Weights of a small GPT-style language model, trained from scratch on English Wikipedia: vocabulary 8192, rotary positions.
MLP neurons of a small language model. Each row is named by its layer, matrix (gate and up: input weights; down: output weights) and neuron, and shows model dimensions 32-223. Each number is 128 + 32 x the weight over its row's rms, rounded and kept within 0 to 255. Numbers have three digits each. A neuron's up and down rows have the sign that makes its largest values positive.
After each neuron's rows, "fires after" lists the tokens most often just before its 100 highest values on Wikipedia text that the model never trained on.

L7.gate1559:122122115109147059164141200158086159117160128087126085119177176162083182106141167156130124115085124129135138090162147136014174113123162038169085086079088130119134153114144132106171110100120092168183160133091110133092155126168115169143044065093187134125152084113125147119090160152154067118112145096086185142095146141115173150152122156124120189137160158101175104142116073136055098123196181103170135083217139197178116116148110147131113030149143196175092147118075118144169082125137119116143126149087164094227174106095096135154182140115086116128079126112055136161180140111121091132
L7.up1559:138133115152139130132169161097094172113134148083117090099167137144119197122089110133131182122131144076153117055152108110041119185126092149159121111102073156102138162111147116088165092086109147144181165103135116153098172105172102153151160031101142129200182062093187128162166160103129105147098163129172181147160072115139160167127151129108098110135167177059126137078128116039156123120120192107158106129160109163157153132190144109142036091143151156143074164143102099111159093151129135140148115103116180095196164123133113112092134117134129116120107105175113131124164181134156082125
L7.down1559:117136131116127179074129145150121135136110110152121133133172135128115125094100130193097104078117078120087169127183123121108144104094149143092136072146135142165149122128163153136119110152121142095133124148116142165110088140095143143053093108123142122109088219152106139163117157110139000176082113076178151127109112138109169122141102085095125153118097152142141149135168069150108140106133161121125144119162143140133215123122198093154167089147178104100096133111148121159101169133147161133108134120067131116134093169185090116146112148193175144107089118110138099091100140140154110083
fires after: "\n\n"

L8.gate218:181077122170191123118187098175048144078103134103111121109143094093187111048146095198107154142221119134116140111130098149114189057137116107153153105184123098111145135131170119114128104132145138126132156131097097100119123062039115141138160099157127173106150114081123134129148128120106153121135072171136123089167076065172161137123147124106093105097117098146178094162106139187109147114103128151089182113084112140124100144081137169171157142090100167126082139114146149094133054140132113134050082085142141172161164142131143106123091120176126178143182123144132118124119096160152130092
L8.up218:149130221167155141173070083119105171098099194096120190080102169119113128131110169103140180148167086130156154104139160183110119072160070084117146164123118163122143086133079119135113090102144191099147109072139092050114083099143168216106152043065158189128169116092147162139149134168142163164108103141130164115066094151157146101089085113125146089138154082153114134088104133116115082097055124108131095180129096128101163135130097123130112136107150163125116102139187101124161149144123087109155170130133112061120115136153120147120097086107141110121142111163154125105116113122137122120
L8.down218:147157081142128119125117090137139127117105151164177124138107173125094155060142113083082098164169156146149149161146171074109133139118169119143089143086121119063122093117139130160123107102095122133133145119117127131120118138170109083037108168148096102118133187092136113181151105171110000100158109089139144188198127107137119120086117082097095158210081097102150117151099150157078117112102159113094154131111150144075168137125130146152096100082100053108133132148096112153103105102141129203067097111103163124174087149165139121158161108102172132128132203113092143123089071076121194126
fires after: ",", " a", " is", " –"

L8.gate158:096148116154097076124128135119154129092099178111093155144103128144109098168188119150151125082167119104129167076092147188109148150200142141147130111162159161165117148187113160112137166093124137122109108133135185107108105119114141120162137124153103140082158121127139225148082077131089140132113129142136135127072093126137079082139141125154160205110181086139184078122123185153129131135063104150161182143132112139105083166115102143229122156126153072155121129102180075157117087121167168156198114130102103122130142139128154150131104065092145121102128078158128163055122108117096100115
L8.up158:090129129102092157145059102136133111108163176144112119118127183127092156179108080174130149152115167076136136116123142156157115189168154108150123114157164075101112095125141146166206185123150117130164160134073144101129095143161145150132130085139141158117072128162063193194189175144053127150110092104188108116168106170114143093133137163119157119089113131137127117178111127148119142130118174108166118047151120176188108095115158172161133138173104108137135157156148157191171114154068142156152155113140121142099115088165092121122134163140191137119156119181167086178093168164092146140
L8.down158:127115142184165115082060135145174125084141136173107105096133134152137141097144116134100106148114133087145158139062098124110142149116170076128142119104108152160199152072208131176156116105156144164092169172146147119139103119166137097079101156148162123121115176157097141173132117093106083122138166163117092205153123112081129071174116177103120164121143132108137086140097083085154100092080163083129118133178162127192142108121152133110231096167156106132101143176118133106135117110154116071098095074176146140129100141162126120208168176191140082178101088175141058193088106136115122193
fires after: "|", "-"

L7.gate598:081107157190109174139124086141105131142161136131088108127146104085157131082117123152093129131139108049082134098039111118174094074147179167093076130127176123164126112136056150128127153116144161133083148098174111150124118138129133169102172195088106096098124097143149085171127139162112120104105129124128105144106084092144145103134155119145142160137134106103140153109178166133152125178135167103094079138115160163120169120173139214113165130126097142133188129113129125113095104119109164104128100045157118118124144144130111172186152120147165170122199171092105091159096156151164114115
L7.up598:139113153193096152173119170192126096160182145132146175160114110106199142099125178067191167199124089143123141128147127121135158104136167130141148138116140139146130146096164148170152174145131120135159139079157158150128171103201102144137167136119101103149202123118177115172147190124166091123077174136165137121172097148115151156120222116157179186181122110206178125127086104137161119082111202134084154094137125176149149121143130091149126104135118080104058110107149161135162059122166076131124155101135139127133106188121129122167141108121159147238190124148093192161082093150179148124
L7.down598:124122176113118091124160115108172148152117097150108128112129148122158020107189114110087167136125126135150109167090098122215061149209110168176091137158119085155101157058116113143141177131134090181110124143183144127109153071089167135173095106123138135099108140086100120176122094145104170130188154091044155080107125174094146128185123120149123178167160131147099176140093118138081156116203118200069117087173096114150148084141099158137169107121074124128158108159157163101163150090172136176064153098117161201155100167193103153095147148111164094098133134139147106195129117130158124136
fires after: "\n", " U", "\n\n", " .", " Bu", " E"

L7.gate1104:166202155074093098134093075117143126072124123134096164134142066106133118139103126181164058132124125147068092134141155133087165159081094136188146165155149155149081137166148097127152132130143083069162154109091112110100161067070133131136158100146105138076105130125163128200100087105112125167084107128135150158135110088147199134067141069140120110093137124165153161101122083122122149115146136124088105137131164108120101162148132170209159185174140130096102146155160090094152142109115110124137094149104135077135049069108138104174115078180183100152154165116131107088145114160093134132
L7.up1104:139156113145132126136102109177149085123107099047122122150121104154093137086113088148101151135115135136135121091169174111141134126168116121103170128166150140159107187117097133175155127071105114038178091101136124086158139119124168155146164109157114191135139106124051109130073181094141149103089145147101140137138155090134127125089109136091151148146147037120134193147082116100096133135154131083159136150149129137166107129096078144090095197115175094179156141148150128158102158142123126091124098126153101136109109123096196143080149095179093144156129058123120194183097164087128135120
L7.down1104:095159086162144161118184146121166082068128120159121086123147154124173146180158090145119087111093125074149098053083139127102133159168172176191100130204127100093109145136142102159075121044070114126164133120134103114145140125126093169112186111128149118135109115188109163076075103099124120111149112111090121135101098132135048107094144131117100130098096122200142103140114126057119183168125058162081091142164123097117117114139094148169124153116118147122143130124122118109128118069129151169091108160043116087109138083091140121113180113143164135119141118148045166132109133097122115121
fires after: " on", " On", "On", " ju", "ct"

L5.gate1223:088153098157103108122150182082173190135195152111095144051086101146161099125133150215125078091113189181154125186146121091138099116125191133078091124124181149125118143112126131077148172141141112143136132121113107113125137176138140077162142115124061135104106116152093130153146165126092100148163159159083156106141107161157128092192117104095114153145109123144090084113129143078075070117097134162177115112139100157143135133163123127131133107089118132170153176189124171118162171153211174106131119096067155109149050092084108033089165129131118142134150130169156161141150113114114108142
L5.up1223:176094175142145068115111104114137141115105103116109129144158121118147186163146091163136182060105108113106158120139171101180103176168128159139085116112151184186167124124099110157147113105221146131135103169131188078124076143152132098176145124098126154095115115081161210136118070150190131132129112124134158121105143114106098128094169125160136153100103145104115163127155120148140109144156093109143155119110158159136075099094136110190075155178175144119139126103126119141133090137103187118103121165107107113225128144152107130142156138152152060168095080148136131152136200131111092068
L5.down1223:115134149175102102158083102101123118115126109126092135114137137153140110147055148125129203125151157130150131148119102135162173070174075071132088195044128109186158138105149143137101114098119109121137143153114094118080130023132081127127117167145099124174128116115142155119070103076154041100161150128157146105086069125125099142149192141132155127154109132149177133138106117124072106178070179081191100102122122082137084100175095096131169148178186115139079102095086101152130065117122139092108093114168149090141126077068162161109116091138129128129094235128162100102171093099133092053
fires after: "=", " =", "History", "ot"

L7.gate1277:119087074097123142141178114082163106150153199119121086132138114104182130093100094121119084115121154142136187115105124089044123113132109129146086152096124142129104151121154107110165080077207178100128147103088133151099081143071117174168100087142161183113140104146154097116117128136104133165161101139174111139161116165155170105156142114132122145119179080150155080144142129151160140110097101118092130171121131111078148055129116126124071069122157159119149118068122128172053141111158133076110136031091048055139141150104107096196091115113114121109140132145165135079164047120100171152
L7.up1277:141078157080163115094133190125113133129140172095166165069091160121121139188111097107103104153100117069123170107136177067159122136140117091110112194149092170107079077115166180110104173127108126145158123151109140127146112150106174108099168182153119159170187172118087137133132127148157111097152154134114079203160165161118132145122150122196146158142173090140125093103133151106119135069193097136191186119203141122156147101150092102125137112135122119064145092139092094122128165153109154079125155130111159103167069170104073118096128082141092119126119119129112085105144055080137139156
L7.down1277:137124195114112142085123096084129108142125136097157114118128150072175098157110075134093130075103155119118120060092119147145192089082129124130144132120204122139104153129142123172180123158124154136134133153135136083110139130121131163142180169154098111146120118166115158183174137091128000177158107105107087111114196120117164118131160085132125106144129163065122141100160115072092111178156105155147094165135122109147193129170111085152186072125080117129117107127115133112123168090159117124102148074151105203123158134105098107111117152132131123102108129128102096099141114082103151127
fires after: "\n\n", "-", " University", " the", " town", ":"

L8.gate1073:098122100117096129123161096092115131097099136112080147078158138123119124133203127095140180113125153120138137136120130091138153163124091129165112132097125168129124118094137131065142149107154141107166101108131141077155131068171134150153095061130135101158214063120148110128145103099078143118118169094146124154084188102146116139144119003113148136171137117070061068212119139109121143105137150120173130103100118128069154061110132177138131133125112174169193130100186118136182150084118114124116162162092107140143133145108060100065092140125138090143152129171087138131061113091167153093
L8.up1073:122112125201079097112108130144131096145070110139182165122146135126176166139168089157116166141163171134169183141114098093111163124141088138168123120128082197130107086103134102160188171158162110130166116128141113110099144123115096088165123182097143105127110079119083116130135133070145114146123133158172115098177084135125064168133119064082082151143158124115129118119105170139116090064145140133144093155076091086180104145110144155076105117181145181134181175131111115144109132157094102068073084154163090106131116154115195142075119118104129146183111059201162145115110114014146169136
L8.down1073:151134105185125103113140091127106158159107174124123116249148119129117150143137167102114076142115117116115139133140150144108225091196096142098148176145135161146148137188165126169162119172096093149092093080064134199095121127135164067176099147121179113153087118122144109159108222155149066133121158113156125103126112058084129157133120132075153189099177094076186151098128122131241114137134125129170083077128114088155064124127174165171072135173101081160107157119039083170088129110088221172130174125133146110095146137137090071122127149134085149124115116108153139111115157087085108187
fires after: "-", " Al"

L5.gate1682:162144107092121134051181102223121155144167109142144161171151145136121147142111093114120118122103137128145169112114148137130098180136085105113172137117127109117201123133115150089141084185127121135100173109072125149129102148149127123119120175057107113151092104129116151097228114118118119114179067124145101099135101117145144194104157174112143097171122136124159095157193121135161130138092108093123050130091109150138145157115110106035151082111101151120103091149154128123151160098134039081158153168171134160109170132123067156123166115104147240161160127146109214163068120138151092089
L5.up1682:131154122089179157085162146123089110169132142104063144146136166077139128087105095064106120125122101137183146131114114144184103101122099101150133099099114084127094126117142142079137088148091160135135198138122103113054144107160138112153135135101134116095157112145134133136209128104124145030088197124174117142134175086099108159145096149148139098138115153116103135140126126097053108123138143101132108130151151155094183147071101102094103126187112143140152109180142158080074199154145107160155175152145120150152103122090096129098145126095118181152119116095118134118119073157099156125
L5.down1682:062144118102122124111159104127091093175133139084149115193058163082135153106112072114136106138099069120165151191138139097132082165153145105135174072158131140169123157130154094102119099079159136171091125122092132079107187165125093124126119115112055064151143189133137118155120118110150080153144128086184116118135116145078141074170176114110134155119141137144101177118144166144146085171092130134212109203131109093102083154127098102108125109127158106163137128132084098131173156099156163141091180154078115121090168133140109163108149117136137131098132120111120142101132097150145063103
fires after: "\n", " by"

L7.gate1097:151171140175110143103121093094128137103118134168129147169143144149063117052149146135177113130129143071113090054167128131149132072156141191154164095116164105172083121063138155213151132110136173105073199157095144148084124181148120091171102110072135118156109157117139136125136126069110152095149112148099133169176101106152162155100149116129195148109078163126118164129054107129140139158132143062135091167142112178097147159116077092144084107126131138174128084147081150070141121096105151192135065162138065064072134113177100122125126136115121132176158159137124126158097124156145130063
L7.up1097:154141122111125173128111132078148158131133074144148133122113069116140112174094094121191091142132141137151116129106101119190154100148140146147112119110185161156174095071115129107060144107173118156130166099087175158133118073143124115135121078171104164136151160150065113137096130097106108144121180161108088152112081129192129129148173158086128188141167172081109123174031109160093122115142088154086119166110144112184146123122138152127095163142122091147114113132080133122160183089164154190112094156129133143160105166110145137068131136060135170083178112157143125177116090095182113191
L7.down1097:147179125133057165085103029065108176110077077123170168135104164113036136135122111137134186125089157180102109153121096105186098156126170155199154054150139115118113110127132096157111162120151169165112144112149093139139095200125103150174133106121162162172110119179104117155179099118132167112151201138072103102171096080187090105114127122084205203153115140121147157150110149130112097110107126187084090189120146137117115138132110154154106161090139164060122096198139067112190140087129115130157099144139165087096120135122083140133154144108147129115110110136129093140075228140106117098
fires after: "="

L5.gate1259:122131163180091086131152107097135129159106144145128090117179129144088110117143092164116135137207142058112108024170121197096128124136145095161111168137136151032159118122112147122177142138132093157108136125138172157126119110124101124198092172187152194095121134142092067187109096108092179086165155144107124122230190111141174105101117170129080126133132164141110167137112076092119149125119106170093172129112128172145129158118103148159204148124152169102096099169117154106166174108123156085141087155171131167133157115160153136152104097124148100118130147101115106117144107165115143134
L5.up1259:119132131177025038143123144117138128088173153113135143115136172165063157091146168176138123117178177099086156059180130210050113205169086097165125169150135100087112073167133125150174192146114116134081157156093154167160116097134119114179138151139138198097136105115083128165081095134101212152176178167112126129142140141125168120110095148137138096164125126133121143170134095136130117113121103176094177130095139137205157123117098166079196112164148125089100145135087199177095147175128113072182144091141125129179195141172109129146092125133105121129083111104110136108152115160095139114
L5.down1259:146124114162139081139123132135113167133158189129120084106150096121055107103128087142160120126160131117135070174166159127084207185162068180159148104117070145138181114110150098115175122134163121131133147147130137169127088072153132141143195134111116139128104130197079113138072058122105000127154155124092147055151140149112187095098086150146143164128141126136112148151131091120079133165121176132129123149181151151214198134148077137175125133183090139146110126134105144095127090136111140136124096126116140123115128042111128096090140139086105109141154118179087121173164128151100114168
fires after: "="

L5.gate1278:101133171053096180153077174165178158106107111045117121079102135138147146121125130161130104140134090130129149129142138184172124125173100141092011088135163121116147134117124121150174144084156094086081153088159104116133145162183128132162061167150152168095132139133165121091098133160149127161152146181192108150108056115224139163136130130108146100145101157171132108102151069163101080100071112137129155135198136136149130111137175101167151070142173105079176154131119150160113122114135165093117110169103173111121130123130100155110163127138120099135127155114129122110132128152098148087
L5.up1278:085124152067147168089100125129117198139154140176120173117090126082103132146115135115102110065093131124179110133149164164163133187179138201117109124082100190126127161141141119086107159164114114092097093106196154081135101151128164140118129141077105134144101092152135144094088117127124117122143099078162099106188111139092185164098157194146107141176187139144168143148181146147104090142071112139141152092112101162214111154155107126079117087128161129115165107132207169142154138157089143076107137146111117117058186189103071104131138080159102159123184041143104146115075175172134111116
L5.down1278:129172177126092108155120157113110183098143134106149155090092185149128118142186150150146151105141106135166151078165145186145093183158106144123148177138131095083121161159107136140142167146148056161116069148133096167118154087140100083166130133136157091145122157137157162141131153163130104130122066104113116162155119110145150112125157112114126140198175145144214129180131144181114116091149099180098145170091126085154101108099179104121129110132163088091151139135167146142083102133120133149084126116163184112169126202180141111101165127168155125182170140075085145101083127102104112077
fires after: "\n", ")", " =", "\n\n", "="

L8.gate520:177120090181102151149131091123110146118171138151140091126111102104126173126145112121096141119105114095144137105159128052137102105104122136094124095103123117117103125130087139159135112051158158106118136157133100125147131077146114173098108065159143140124154130125074151168103105093124146241187133083118119091109147059086132103059092081110125134119144173122078119142108092148144137139163162161133106091094140125144157189075164110141163134091093071153159095129183126107092089113113134164108133123152088177134162126106110127125149090156145137090142154147095099131189101131156152130
L8.up520:135075154116104167090112153102088108177126179142185121121152133144135143127180109123097105112081108143136119149116072039183118160145144145117095098107117103128147097095095076072148113126098139142134102116171101124111098146089194178151096093134140083161131130128103041134104164181120150106169130101082146107122151150135094150141151164087112103164154111042130102137141145124153107103131126135137111133169144161144181140171152116102137105080147110119136154148163138149126193107198117137114145196074083162116117108143096114128080185141125155134101129153142143097139123113090084138
L8.down520:115145123129119131082133129135057092121101127105135167146180148112135107126097097151090102161178083124081127123135137087168111156175114144170165163123078134133152090145127066142158144106153123167134150139074120130062125130053141069132073132102111045189146135130138086108145167070132208087156144122143111138199110170127134140090154190089124102098113149106143140189113115066097118110191143116142167130142124149141055128141161139193179102167190117115125131144139184160122070183134149107190106129106140162060165156130080120138088106080174090115168130104160128117141136131026097105
fires after: "–", "19", "18", "-", "16"

L7.gate277:161126157138176085111129149044129124115068165057108156149174095108138173095125106154076151144126117149160111105146163106096137138105133135071122159191115151157128130117111071112127093092137114100119158133169175169132140046067129152134105161087127139113093084114093105135151137119138114158083109177101123147186187064100107119130152195152132122132166143150145118102167152137129093124133080138160152156168149168056096109196119072107117172157109145100179111146080125098118119125088194080188113140127109124093152157086128135086141092172162064095118220134116185144125117151146151129
L7.up277:172153186160130175119118035070172127177095179130099159179141161088132183174109111104097109125095091157174123105106145132153122143120161088098139169168193100176115119122061110143136103095133107097137142156155107119059111092149126150153170081119162144090131091161073105138140143139090120145124138131105121105154169145142098069142184177115116128129149099150062067152153117083172136133121099159151130170154121144136094093116109116139116200127098086162104103156119068114170101106128129129145168120122141140096101154169142108148149136085124141138097159119127158151116181114119123151
L7.down277:118146140091127112105154148115131092162135106120118131097154204182132135175132172130133183154136102150153091132161109131108144159166113120075160205125160164139128231059113098116118131122183159105115083093120112141105186157139103192174134109116144112147104110165101104177098139088153222176090155136122122105127170113188146127148127091077160115192124148112115117054100208131117110142151195115128156203195143081087083141101143114188115096152147094157129142102123141075096059097155144170136110104129166130137126100113077077086103155199106133156124158092153101119244169142065129083
fires after: " on", " On", "On", "-"

L7.gate1032:088089126165087138150065134157134172116158141115181066128096135125083095145117144092126102068168107066091170116140140084115133130161106169103143201103151126136181163103091160109123051149124079122097142161145101114097134124151119110151150164131106138112141164086074139086127103133132129089126185160147100145096101154123127127120163131106069166123126162196101142190125166093111080106194124157137215090116104142155077083099155178116145106102154089087130141124134127109106119113109114131128102179127124147147186144129078118063132125115083093173161108054067136124104154163125138159
L7.up1032:169105186145161188102150124106108151124149134107117139140093106141145100139167141130163178080132149095121142158154169106145149096132103154081164137157136121125120139100095061116167090113089138159113141178070113104107112124155144138155168132069173123089137173070113129172121085136123125097086183104117109113124079129058109152106077165101099085119096206145083164212155147138115115157186095183209173061149068131102140166123162076149139120107072070062110146131138143115090187119140125127141140149068181068160155124103124124146101089158140135131098195088115094107102122174105148108
L7.down1032:095082126068131178127093177025156111128093147171129142128094096113088079130147141155125187177125198130103146082147105143119158101144112095153170161114130140146137160042086145124197150151144128150147158126173171113095090148164114170168156064050132123171177146175088128125137157107088027186124137116081111171151094086088146146085094142082113091142122080160162134157084160083106113177085110118095147093143141090152125111121117152068117115162134095120119167220134106095113101095143122142100118090127165031168189078115154141132095100168125020156086162107127108187127113111111145157
fires after: "=", " ="

L5.gate1546:214147139186152165150078130164193142192095114185100090068196139123058148109112145199136148085137089125127123152118128089124062107073187131102111099112098129148106146103115086116095120144108172127184111115166130128131178132105109179113167101108159164116152109070146155120152133165135132138107178088094107146131111132104146152087150114113056103177103104179074138118098130124114119170163113140085179107127081170142159125100148131162203080151153121137112135114084126173066124130089092067074139157160076076111057120090117105142121094159117108115119082111122093151092152133173129154
L5.up1546:134149135102182187089110123118122081137196113095118124080118100114099083106103185122104104079113131198119085098107121097139150189097172125146110126116099104077115087122147138174183189171092127167146139195089158145110101114111082073144124126140129147058135124147126153121105153099149181136158177108167106145108126094112094164095083150137158164170171100135053142126140180141134187105107111123129193121137067199086143138126130097129114135143107098155118112160100110147055083054100072123119131145182102056081117122144155113144114126106132125141113176102160097143073088108169089169
L5.down1546:152169126146194126076143122139150139119112088155126070142183106109110111124129051166138105169200112155158165117132203108128156123125156189153135143122147107127159184158095129112122108118184054132148183078108162143129154120155095148105186103101109125099120117177163132136115109146126015169115091109139131130102102164122091167119136098155111115133154157112124145161143102157133032117088143105109138141103137081137106134055138138090142164155115145097060118117168103097167168031106166126119106108121112128154122144133105154115113174086097120123114095081159151107151086174082078086
fires after: "\n", ".", "=", ")"

L7.gate1433:077113153145143088200087137121087163155107155106085193120147150102169068101141121148181139070139144113162096132188128123092173146073138156138101136162125070129166148068147123128107121089100128140133174118116126095100118156206127142139126109073194145123140098127099159057155115138096130152122114170135163070116164126083143175126103175138095098086190131190134121131079148057119114151162101106114121115096123158155117148087124135099152165148164106134155095114097169098075158161217080094130128135145088072128156114119122165056142144149096151076098115113134144093161136117142104133
L7.up1433:092092093162168164137112082154164117135127111139149140101110122101201138069129077183025107154075136148154114083140118132181124160116159113088095151141127160087151148142101110160123121186128120077131152149071148146132166139194089151146130085175133089114100070157146171137114131138106123083159114180092122123119128178120088117132177160150175141085144177121121088083109100120085112080121098095119116099155086073146184143123132122170081111146136152160134089136121154103103134103163164179082148131142111104102092151117053115194113141102163194085113113115117127083105182171134087104
L7.down1433:149149136080130159079099107177155104126138053106185150125170105083114168141128124116059150129120122123141131167120157115176036246133189091122098096147129162091150182141109055162128118135102094123090098148092133171120087109094067125089059155127143102121131170099143183120154129167144071091115191137197037108156119096153134126180128160150119141159096131099132155086109125101108141159133165159120129173161161199102154139131130155169129118145132117181203117143086081067115109153144091218138089126168126191158099099141101100134110075095109137172158112139114097108114113107116161105
fires after: "\n", " known"

L8.gate1325:094134160088161139100120176128137116195163132128163097142090147052103165123160152112132135179131133148106098153181122188104115103111137129097070108064044111159151170118147086127171161171058133115099169096094124150119121147142116090184134109094102149124137147151135105146149161109081082156158128084083203033099103138072103083135155110120156168071124166107130157169149146117174123099115153146193132054140134179125079095092118192116107121135111165074180095141115158139133113205121081083150098117092076123088117133199159099133169134127122122169114092157137112136089170167165115128
L8.up1325:120119102122080130079063150130126158128140122057213235137104141120180151130129125111220139143122136076090124108113122086094148118143088132076072100112076129094150082162030132135113154147151128097162214132201164111106088157097126128177107157145106128120117127117151059183127189121152157120158125131117112158191138098150128087133133124144133141074120145061129154129141083134128153128112135112107123091132160156121155122156107139142162177103134174085173095104090163071092114135131134120113126096120125040080123106084127084121118085129127099098133068115122100130118122097109139082
L8.down1325:102132089111208130163162119170130099118092119093116146112121128096123150099115120164055131162075153104097164123129136093104127162154105124084107161107152137134118148154136122100112135133129135133077166166115161141109133092149207107074090140139134161077181174160130166127180212101075000160093174152152113148071083108102088083152122135156174159100168104152131160110089166107150112131135151137139124130162116114118109157107138128144161166108135166150097117142092144135087084125130115081149126144127129110101200132145103139126136129121137139074129105093138125148060096088127089201
fires after: "19", "-", " (", "18", "17", " as"

L5.gate1033:078118137189124152166108176105167193064143197107102106098138171115173165193144187161159186130109163122158074125106094164161117153078117121154202145171130128092149079112176151154128108097136157158098205068174185149139088088168112179182171173073097061153107191080101111187171100084108028129158170153113121130144119133094161205144099101171092128129169137145142166125168116116111130124133129177141137131085161152131158140098145100066132105178154139086117087105056128070151120135162119147104129138105102109130101103127125161129157109091198172105150147106123112081163171124128108162
L5.up1033:127171128134129149124154122118164110129132122148122134074128189105151139172103134107112157113157094106124144107168136146120151079122160083123101163093069190145107091114145130087206171126162112123113139105174180169067140179126126149151166125085143130109152121166156163170118144108120089117139123198129101095131135140094138176138135093097136058135127119148162125075149157135140118127134103164083143108097134126150178136130101121116163130190150123145113146061072118098052139117129119131110123122153161143073152111176168091112150121130146168188143128096144080140130142094112114136
L5.down1033:141159159126128174145062141176151054115100093109137132087100180074109141144127145146144146166143098120123079090176160133181152091127113138139107165046123135110134135121122174109175170116131180111136185096173114087121117149136132152116128163172183141124074133103112130160082104090104014155125142176106122078173118131125112164102095171115164105132157147115105143099089105186118142145139150176053213113093123161121116110088138158152137134137101154092127176119110174118152161116101142089139132126145167099093128136172116124094113013149161140120111106148128115098161113084160090090
fires after: "\n", " Episode", " was", "ign"

L7.gate1456:179081115117100181096165106162153090127059105145110126164148123111170163073120086151143107109136130160156102134089166147141089087150169163191128102167145117133102185082214130103179145124126145140136174176111137142157136079161127134183067121128098118118096139076000194089055169091186149114137115145128121126168126094130078144122137107146137122126138100188109083181118125106084157173083179152146053152146170100103100090182134115174107137115137104125101149076195112103132125101138105078133097125089166098093128137141113063094111108108194142156123140092134136149152194142098166093
L7.up1456:138139128174126081124136147199125081088108112120120138119124126079105142170104130139125060142171173068127168116177145159121094133108098131150116106176080182129099141110158117143134108157176111120113143108167141135166078145135163165128102137151081080134085175165153179159132076153103067089189110079144137138079182105145110110144130149114118131080169121142151091152128116089168163116107100123133162136162118130089106105085079125107116167154209186116114096172142101072151105199157142101069110091119095172142174086116143112148144069162093121186115156085188095158134129159104145192
L7.down1456:157081104132134127150104073102118094115150137083166117108093095130138146187115144098122107134139145171120107128148099099100139144156124150171151157105110139162122131111162156087147122089115158108160137137145122148163131131168142111051100148119101114139160076081122132124146118147172089119116181099172214099066124110059103069190177141096127201131128163110086153143073080089110195094212174099165106057130133163087108145114132103193166101187143140119114137121123105147098143157091128061081127174152145203120095185135140151138097120113117137117080114144143100153118125132186162117
fires after: "|", "\n\n", " No", " 1", " /", ":"

L7.gate259:208064144092104134183126158127129135118151156092140151155152119107113146143139140151154112046150164110094126119158147128037166167145120142151115096141143151138088106143168161089117111120149131174102189147091131090095114096161143140124148189116119145148097124161152131158056163123059000122190137136127062063168106155137124129105127127163092133103062119095141076179100112135121125174161119123144142150109136133127161210109127137135137110155120166079120155115090090117179097092084118059117144161128175128103111116097156123144131161207152205116157138110093138107083161143148058118
L7.up259:143066139125082106133173129091121135119112099105147129136121163117103098103099103131146090120126179123102166119142092125125128174144075162175092118091130168054114104129128115072150135128097137181119197108084123097142076123150119094134126154163120128152183119162124132089117117105101201152151153076159079103152122214127091206117121092150117110135087140121137096135124094099109096095171212138137113127115164181093099172132162139097124097194126175143138131099120077144154112135077128065079143155132184139129115128101116150074101123144133231121163173084067161099125193112116089154
L7.down259:099149110116161122124108131125133130107115101137123069137118162120090148114099125111104165173104121142086141140092120141133144114150139181130143125104123157103126143139146106124077151122116138125117113127101114114143109150153080133019112135108143124133165163093130126111137099121144000138084163117157106149164122107120088128099101147152107129122131119151138109136130153119125145106164142121073169111121114108129104101147142140099123126112123111199146116118109137103134147199164138146096143132068137142134113148099098132135132142178163123156147133126160173091069083124099125105
fires after: "\n\n"

L5.gate67:132139173131133140193122106052154148136149110136111151118133096099119122140085101057073110156077158121147083129186101133051142155144130137110137108083112184156093124120137103147099171155130125085069156142140131120129093115174171079151124113114108165141111129132127123193084183115080059108104162147122143125146126114174123129062093110166135070118127177061127152143137134109106106099160139137189126189181173200159161134116108125150128116122161166172137131155115093142183141119145117055113135103134190152141106131147093142121086108128104161067202121129082089139117173117084126134
L5.up67:118104179091134126132142132099142103166184156129081109131154112152124127086151151115077085163111164076108096110111124109071148124110134109189131068103090137125113115103121145085161110174149113128128188130198079108154095168130156074102085157124131189089127113143144160170084111106147107097118169191101132095176143094171085082107135116160150127054179122125119119120188169144161136149119116126136125133106098170163157112159140165125128165192091145195070114074140089159176123077114160108180109110126148143076146109141120092087076130093085184135161133114093091115100102164124125056
L5.down67:114122136172151104112176161162180157157129101108080150197176132102143147078123124132102139122135122163118111130110112144123118119102113138147133100154106136123068173146152171140154117113098128134151134172145141121113098133146163117098144128166116163099121144175163130174088151107113000118104150173088187112155139129143124117147147124144145102109154136095107162120141122086107136093141108130107110163159150131215113127179090133144190100166130176157144131066180136154173136102152151120147117135157172081135169156108119075133126135123103134124162176157199110147169118111136052107
fires after: ".", "\""